config = dict(
    num_hidden_layers=11,
    hidden_size=160,
    num_attention_heads=5,
    num_key_value_heads=5,
    head_dim=32,
    intermediate_size=768,
    vocab_size=8192,
    hidden_act='swiglu',
    norm='rmsnorm',
    norm_place='pre',
    norm_eps=1e-05,
    positions='rope',
    rope_theta=10000.0,
    rope_fraction=1.0,
    qk_norm=False,
    attn_scale=0.177,
    bias='all',
    tie_word_embeddings=False,
    parallel_block=False,
    init='trunc',
    init_std_qkv=0.0174,
    init_std_o=0.0,
    init_std_up=0.0174,
    init_std_down=0.0,
    optimizer='muon',
    learning_rate=0.00682,
    lr_mult_o=4.0,
    lr_mult_up=0.972,
    lr_mult_down=3.0,
    beta1=0.95,
    lr_head=0.00884,
    max_grad_norm=2.0,
    warmup_steps=200,
    schedule='wsd',
    decay_fraction=0.788,
    decay_shape='exp',
    final_lr_fraction=0.02,
    batch_tokens=32768,
    max_seq_len=512,
    doc_mask=True,
    train_tokens=412000000,
    max_steps=12574,
    dataset='wikipedia_en',
)
MLP neurons of a small language model. Each row is named by its layer, matrix (down: output weights) and neuron, and shows model dimensions 32-159. Each number is 50 + 15 x the weight over its row's rms, rounded and kept within 0 to 99. A neuron's up and down rows have the sign that makes its largest values positive.
After each neuron's rows, "fires before" lists the tokens most often just after its 100 highest values on Wikipedia text that the model never trained on.

L7.down411:35 28 70 46 62 78 64 34 33 50 46 63 68 55 45 40 19 54 52 59 51 46 43 58 68 48 51 74 42 62 64 40 28 56 66 37 34 36 52 57 63 35 53 40 56 26 30 33 36 42 64 35 56 59 27 65 57 57 49 54 40 43 44 38 37 47 39 31 70 54 69 51 56 94 44 56 45 61 43 16 43 48 43 54 50 37 45 53 46 66 43 44 41 19 48 48 28 15 60 71 80 17 53 43 69 35 33 54 52 49 42 31 42 71 27 43 54 60 41 56 43 71 46 68 49 40 47 45
fires before: "="

L2.down97:14 40 43 42 69 66 40 68 23 40 59 32 88 55 64 46 51 31 60 29 59 36 21 34 78 47 43 26 26 35 49 32 29 44 56 77 24 65 52 57 34 42 44 69 40 56 65 57 41 64 36 59 39 64 49 44 27 33 71 68 23 50 65 37 30 51 48 35 54 50 54 53 48 86 48 62 63 40 49 37 10 50 78 59 44 48 52 33 34 38 55 49 54 82 43 67 43 39 57 75 67 24 81 46 50 31 34 46 46 46 70 74 51 37 53 39 59 47 46 66 46 70 75 52 42 46 34 61
fires before: " |", ";", ".", "%"

L8.down108:54 51 46 85 39 35 54 50 50 33 16 12 34 70 36 47 43 39 55 48 42 57 16 54 80 50 44 44 51 61 53 40 54 46 47 47 32 63 52 57 63 33 65 36 30 37 45 51 81 23 28 38 28 67 59 55 44 55 63 71 81 51 17 39 44 71 67 54 43 80 48 47 51 64 38 61 69 55 56 47 39 65 66 52 39 63 52 50 46 54 58 43 45 61 34 36 30 14 49 51 64 51 75 44 78 37 26 30 34 36 52 29 56 56 44 57 54 48 62 27 36 67 51 78 63 41 50 60
fires before: "|", "19"

L6.down171:40 81 53 44 41 55 71 58 63 33 54 54 78 31 15 33 53 72 74 51 72 45 69 46 58 49 67 59 42 36 50 18 68 44 45 47 57 35 44 27 64 36 30 48 41 27 48 45 45 52 47 57 50 44 30 52 64 66 72 44 37 41 45 34 35 56 38 62 64 38 48 42 48 47 52 36 29 38 32 29 60 73 64 71 71 48 34 42 54 44 22 70 50 63 70 80 74 45 55 61 69 51 57 38 72 39 41 69 69 11 29 38 34 33 49 56 45 58 79 46 55 37 64 60 41 37 79 78
fires before: ",", ".", " the"

L8.down127:57 42 37 49 26 43 22 31 65 60 28 43 44 66 55 68 87 41 37 47 35 30 65 59 61 54 37 39 85 39 25 81 51 55 52 68 48 26 56 77 44 26 49 64 48 37 44 64 52 20 47 69 43 67 49 59 27 15 58 62 68 33 65 54 33 63 59 47 25 45 53 37 53 56 68 64 23 69 55 68 45 54 58 52 33 73 48 15 59 58 30 60 31 64 58 60 35 57 51 67 28 53 45 50 53 38 56 50 63 62 47 44 48 18 90 32 49 26 63 36 75 52 53 41 25 55 52 38
fires before: " a", " the", " well", " part", " \""

L8.down683:20 68 52 50 57 47 44 33 62 43 64 70 65 67 37 22 45 48 41 46 60 31 59 29 44 60 51 44 33 24 56 29 36 44 32 61 55 48 58 66 55 37 52 59 52 69 67 70 25 62 31 46 53 34 34 51 42 49 65 36 41 41 47 47 51 58 80 33 52 38 75 60 61 56 72 38 55 29 59 45 49 59 51 54 67 64 37 47 44 61 83 40 72 56 47 57 69 66 29 53 14 60 46 25 30 45 43 46 75 89 56 33 34 43 62 76 62 38 61 66 39 49 59 44 45 33 24 57
fires before: " 2", " 1", " 3", " 0", " 4"

L8.down253:55 41 46 74 25 37 50 33 45 65 30 49 47 23 44 45 46 53 28 71 27 56 44 29 62 48 42 22 50 55 31 62 69 48 38 39 49 33 56 16 68 41 81 63 52 33 41 48 41 15 21 74 32 52 49 48 42 48 66 55 46 68 42 47 60 58 65 35 59 51 50 58 43 69 82 35 42 69 59 25 69 61 66 73 49 58 52 44 64 54 28 42 34 57 25 35 35 36 77 72 68 69 61 46 50 48 37 55 54 34 66 24 42 55 56 60 50 37 56 62 63 35 43 62 37 33 38 27
fires before: "\n", " |", "-"

L6.down385:43 24 29 30 43 32 71 42 46 30 56 42 35 38 44 61 79 61 56 63 69 65 54 65 29 60 64 42 48 50 76 46 29 41 36 36 04 47 38 72 66 57 41 48 55 55 51 56 50 55 29 53 45 39 36 46 33 36 43 30 52 69 59 53 59 69 67 41 73 50 33 55 43 44 50 44 42 40 62 43 43 67 57 47 73 57 29 75 70 56 35 36 57 42 35 61 12 33 37 42 48 54 58 27 65 31 58 56 56 37 60 47 49 64 64 48 45 41 79 51 76 55 56 55 43 73 44 66
fires before: " the", " its", " them", " these"

L7.down248:67 29 59 19 44 47 54 51 60 39 48 93 60 41 68 42 66 39 34 58 33 28 59 32 46 51 57 52 50 66 43 41 47 31 44 78 27 42 59 51 64 59 52 57 42 48 52 39 49 64 76 83 71 48 29 60 44 36 82 46 31 51 38 60 39 43 34 54 68 67 55 45 22 62 57 51 54 47 52 60 59 37 64 57 63 48 36 38 69 44 43 21 43 50 55 64 39 71 22 61 70 41 34 33 31 29 67 89 57 13 71 40 68 92 63 33 57 43 51 33 52 48 58 58 45 52 33 64
fires before: ",", " he"

L7.down184:36 41 42 50 69 43 39 49 44 49 40 66 65 33 52 63 59 54 75 49 43 48 79 63 61 34 73 66 44 71 40 62 66 47 53 40 34 18 26 68 38 70 69 41 50 44 59 37 64 63 40 27 61 61 43 51 62 55 43 43 65 36 36 72 80 42 36 58 46 62 47 69 51 79 49 42 58 31 16 22 56 51 51 40 67 51 44 25 46 67 37 71 65 20 93 19 74 51 61 49 47 30 33 45 39 41 34 31 44 55 62 47 67 41 61 48 44 51 51 61 63 45 38 73 41 57 53 68
fires before: ",", " he"

L2.down495:50 26 25 43 62 45 87 52 49 53 53 43 54 42 41 55 63 48 43 30 52 55 08 48 64 44 30 52 53 38 28 79 35 45 34 28 54 59 52 25 60 46 51 70 37 58 26 45 44 71 50 65 36 38 60 30 40 28 48 41 28 43 46 58 65 67 67 42 61 52 68 73 80 80 50 56 27 62 36 71 42 34 86 45 53 84 75 50 50 45 44 90 34 45 50 43 29 47 57 54 52 83 39 57 46 43 56 46 69 42 57 65 47 60 71 36 32 28 41 66 56 80 41 74 50 45 57 48
fires before: ".", "ond", ")", "-"

L8.down326:72 31 42 26 81 82 34 41 61 82 44 52 42 61 56 63 57 68 44 36 79 53 41 39 61 68 51 70 57 64 72 57 45 75 37 27 53 60 62 51 23 37 33 42 60 56 56 63 43 65 41 07 31 16 45 42 54 43 30 45 63 36 48 24 58 76 70 48 06 28 38 60 51 64 48 49 66 39 47 44 44 45 48 66 56 40 26 66 52 43 70 63 53 12 61 78 23 68 55 34 30 48 50 59 76 52 50 48 72 36 58 39 54 56 53 66 63 44 48 53 46 59 56 47 56 55 42 55
fires before: "a", "an", "n"

L8.down175:38 59 62 40 47 60 39 50 40 57 49 36 73 59 44 65 42 45 61 48 41 52 81 44 06 45 52 62 25 12 48 34 63 32 41 57 67 46 42 47 49 38 40 78 70 71 70 47 41 59 67 55 46 48 61 48 58 43 69 87 65 76 46 87 51 60 59 25 64 25 29 52 86 67 60 63 41 38 32 62 52 60 21 63 56 51 55 46 40 67 63 31 49 26 62 36 55 43 41 25 50 34 30 52 49 62 45 58 42 62 84 35 35 62 21 56 32 49 35 36 58 57 44 58 47 54 46 58
fires before: ":", "S", "A", "C", "D", " October"

L8.down263:62 74 32 77 49 58 49 27 54 57 59 62 66 67 48 17 49 50 66 36 65 42 42 30 39 32 33 71 55 41 47 72 45 64 39 42 36 69 22 63 45 67 37 54 30 37 61 76 48 70 39 45 44 44 30 53 46 75 39 55 86 40 49 31 53 31 74 51 48 09 58 43 59 38 44 56 67 53 73 66 47 38 45 68 54 26 44 63 35 49 67 36 51 50 41 44 40 61 42 49 14 51 79 49 62 54 51 61 71 05 41 29 55 45 41 79 45 45 44 65 56 45 26 36 38 41 56 32
fires before: "="

L8.down251:41 46 54 29 46 80 52 35 45 33 63 42 29 33 53 45 48 82 88 33 56 51 56 49 47 56 30 25 52 22 18 75 56 50 65 64 49 33 29 47 46 74 33 16 53 22 65 62 39 87 42 45 42 62 65 56 26 33 44 34 56 30 38 18 55 61 60 41 65 49 56 31 82 42 61 39 75 76 63 58 40 58 59 35 41 62 50 41 48 59 48 87 74 50 29 56 50 53 34 41 48 57 55 48 64 39 86 49 47 49 43 46 59 57 46 40 42 52 39 55 65 67 33 34 53 48 79 57
fires before: "."

L8.down564:25 64 62 54 56 26 62 60 40 49 77 45 29 69 45 57 69 43 76 38 72 44 66 47 99 59 42 67 41 28 56 44 60 38 41 63 40 53 66 59 50 50 51 47 50 52 74 65 45 56 59 35 39 46 48 25 60 67 49 59 33 50 30 29 72 59 65 46 34 29 55 32 48 51 17 51 49 38 39 48 56 70 66 41 57 65 25 50 24 38 65 58 47 52 71 55 36 71 54 45 68 55 75 75 40 67 41 47 45 31 44 37 51 53 65 81 61 41 35 37 37 76 47 47 62 38 43 70
fires before: "n", "i", "ns", "iet", "nt"

L8.down53:68 57 37 49 71 31 71 17 72 47 29 59 47 37 31 52 66 41 47 43 48 36 55 52 25 35 45 52 84 49 82 59 55 48 45 66 57 58 32 25 81 70 44 54 47 58 24 58 44 54 34 13 26 42 30 46 48 49 34 28 62 35 35 74 59 49 48 52 69 54 50 45 51 70 57 44 47 39 70 70 30 31 52 46 52 64 41 27 57 65 53 49 81 43 36 43 55 35 63 43 39 43 37 46 31 40 61 61 41 64 55 27 80 41 58 80 34 32 42 49 81 67 44 84 47 51 75 47
fires before: ".", " |", " m", "af"

L6.down609:49 31 29 58 70 57 42 60 29 42 50 55 43 60 75 77 33 17 64 44 39 36 49 36 68 30 55 65 63 17 66 53 41 38 41 55 36 69 40 43 56 49 66 61 80 37 30 39 66 51 58 60 69 76 27 46 60 42 82 39 59 26 53 63 31 71 64 35 38 44 68 51 74 68 70 60 66 51 46 51 63 45 67 64 45 42 46 32 52 75 37 44 57 46 51 65 58 53 55 64 43 27 82 39 69 41 77 55 48 23 69 51 77 42 49 41 19 53 47 59 43 43 36 64 38 42 62 75
fires before: " of", "-"

L8.down261:29 41 43 74 51 58 41 44 89 52 71 55 29 18 30 56 73 61 32 54 71 68 64 73 35 58 62 38 59 15 65 45 34 53 24 42 25 56 19 66 57 52 95 33 55 48 46 40 66 37 42 57 53 48 34 52 46 69 35 49 45 53 69 53 73 58 29 49 61 39 64 31 47 61 47 55 31 41 79 59 43 83 52 52 68 60 61 52 43 30 48 62 38 66 51 26 34 32 60 74 45 82 56 46 53 30 44 40 56 31 45 65 65 57 44 25 57 68 51 56 50 67 45 55 37 44 46 48
fires before: " the", " them", " its", " these", "un"

L8.down38:67 43 40 44 70 78 47 50 43 45 58 55 34 31 37 48 77 52 65 34 26 44 57 65 42 71 52 08 74 38 57 54 34 38 71 37 23 54 32 64 80 64 48 67 38 42 48 61 19 37 60 45 72 47 45 44 59 22 43 67 43 42 35 75 55 39 52 81 46 39 52 22 39 58 20 47 61 60 61 43 66 24 65 48 39 56 57 32 26 72 54 36 37 53 45 46 34 60 48 53 24 29 69 47 39 68 57 54 75 32 42 32 34 48 40 68 46 56 24 60 44 82 38 38 36 71 62 46
fires before: ".", "O"

L8.down47:35 59 36 53 73 74 68 43 70 43 38 49 48 50 60 40 51 37 57 53 52 31 65 69 94 52 47 55 80 66 39 58 56 55 74 45 51 47 46 65 56 24 73 13 51 79 68 40 54 55 65 52 47 31 37 54 68 41 51 65 60 52 50 61 46 48 45 62 40 17 57 69 46 69 46 41 50 49 53 52 29 53 36 93 45 52 75 65 41 60 56 67 87 71 44 56 47 48 35 39 43 32 58 39 63 25 39 43 25 33 73 59 29 46 44 44 93 40 45 48 57 13 47 51 47 66 61 46
fires before: "|", ")", " |", " (", ";"

L8.down645:42 54 64 47 36 51 44 45 65 51 64 63 29 48 55 32 68 54 59 44 36 75 35 59 87 50 28 52 56 55 58 22 63 37 73 33 61 41 44 51 50 69 28 40 77 59 64 71 40 57 43 61 48 64 47 49 27 54 52 05 69 56 44 56 60 59 55 43 59 68 33 50 48 35 56 35 72 26 52 55 37 57 46 33 39 29 27 29 59 49 46 78 57 31 35 68 43 56 37 89 59 56 49 70 41 14 25 57 68 69 32 53 46 54 35 68 12 62 45 46 69 60 50 50 34 67 54 40
fires before: " the", " a", " its"

L8.down425:65 47 55 62 44 37 39 40 82 46 52 49 61 64 65 60 30 37 71 53 87 42 40 44 00 53 34 44 51 47 53 75 41 71 43 33 78 55 36 64 46 51 55 73 53 40 46 58 62 51 55 46 42 55 50 47 41 49 44 62 53 52 71 49 42 57 63 59 28 40 58 50 37 42 39 38 29 52 40 55 49 40 44 44 26 55 30 45 27 61 64 52 61 38 39 54 36 71 47 28 43 51 53 53 67 36 62 24 59 58 55 52 63 51 41 65 55 56 67 65 52 47 43 34 35 59 71 49
fires before: "="

L6.down743:66 49 22 48 44 91 57 46 29 66 65 37 68 68 41 54 50 39 46 49 52 49 63 64 66 88 40 57 52 38 54 90 21 24 50 22 35 53 79 53 61 44 55 51 47 32 43 40 39 36 27 54 51 64 53 41 57 34 21 41 66 14 42 53 57 42 50 47 41 57 52 56 33 44 57 66 52 65 49 66 55 36 45 37 77 73 58 53 39 70 60 65 59 59 63 46 10 61 27 49 54 45 62 46 66 65 63 65 51 68 70 48 38 59 54 36 56 41 44 67 43 69 64 58 54 74 43 48
fires before: " |", " and", "=", ":", "\n"

L2.down584:42 23 57 63 47 69 62 31 53 62 54 57 34 67 40 76 69 39 31 85 41 40 39 64 57 42 41 35 67 34 56 62 44 35 71 47 56 56 63 67 82 34 72 77 61 42 44 54 52 52 58 68 28 95 45 34 64 62 59 34 20 54 40 68 65 58 21 33 68 53 45 45 34 43 53 45 70 47 59 37 30 58 35 27 26 63 34 75 43 52 59 34 57 63 34 49 95 39 39 76 77 47 63 30 37 44 54 68 35 44 54 43 35 51 59 42 70 49 51 52 27 41 51 54 70 49 68 65
fires before: " the", " his", " this"

L2.down740:53 63 47 63 71 90 51 36 89 48 58 50 35 57 61 39 59 75 37 38 36 50 52 49 11 40 67 55 50 51 62 24 69 55 45 69 64 45 57 64 57 46 42 34 29 51 48 57 70 44 57 70 71 54 56 92 59 57 34 51 38 48 47 63 60 47 14 72 43 59 22 44 27 47 73 53 49 55 46 44 52 54 62 51 37 54 41 58 69 41 66 67 59 34 48 50 45 74 46 56 60 38 54 47 36 42 33 42 70 19 38 34 33 22 40 71 58 53 41 71 37 51 52 26 65 42 38 74
fires before: " 0", "\n", "00", " 1", " 2"

L6.down111:34 58 47 43 65 46 50 60 83 03 51 36 35 58 68 49 82 44 62 65 58 32 81 28 33 54 41 48 40 34 50 52 71 51 36 48 29 54 41 38 40 35 71 44 15 59 34 51 74 49 47 70 41 54 23 41 44 37 58 30 58 44 66 62 48 66 63 26 57 51 36 51 41 60 39 29 39 60 35 54 67 47 68 47 60 99 62 74 45 58 75 56 52 43 62 50 62 52 59 58 47 84 73 68 56 36 54 98 32 53 50 32 25 66 48 63 57 48 59 30 52 66 82 54 50 49 51 60
fires before: " the", " them", " its", " these"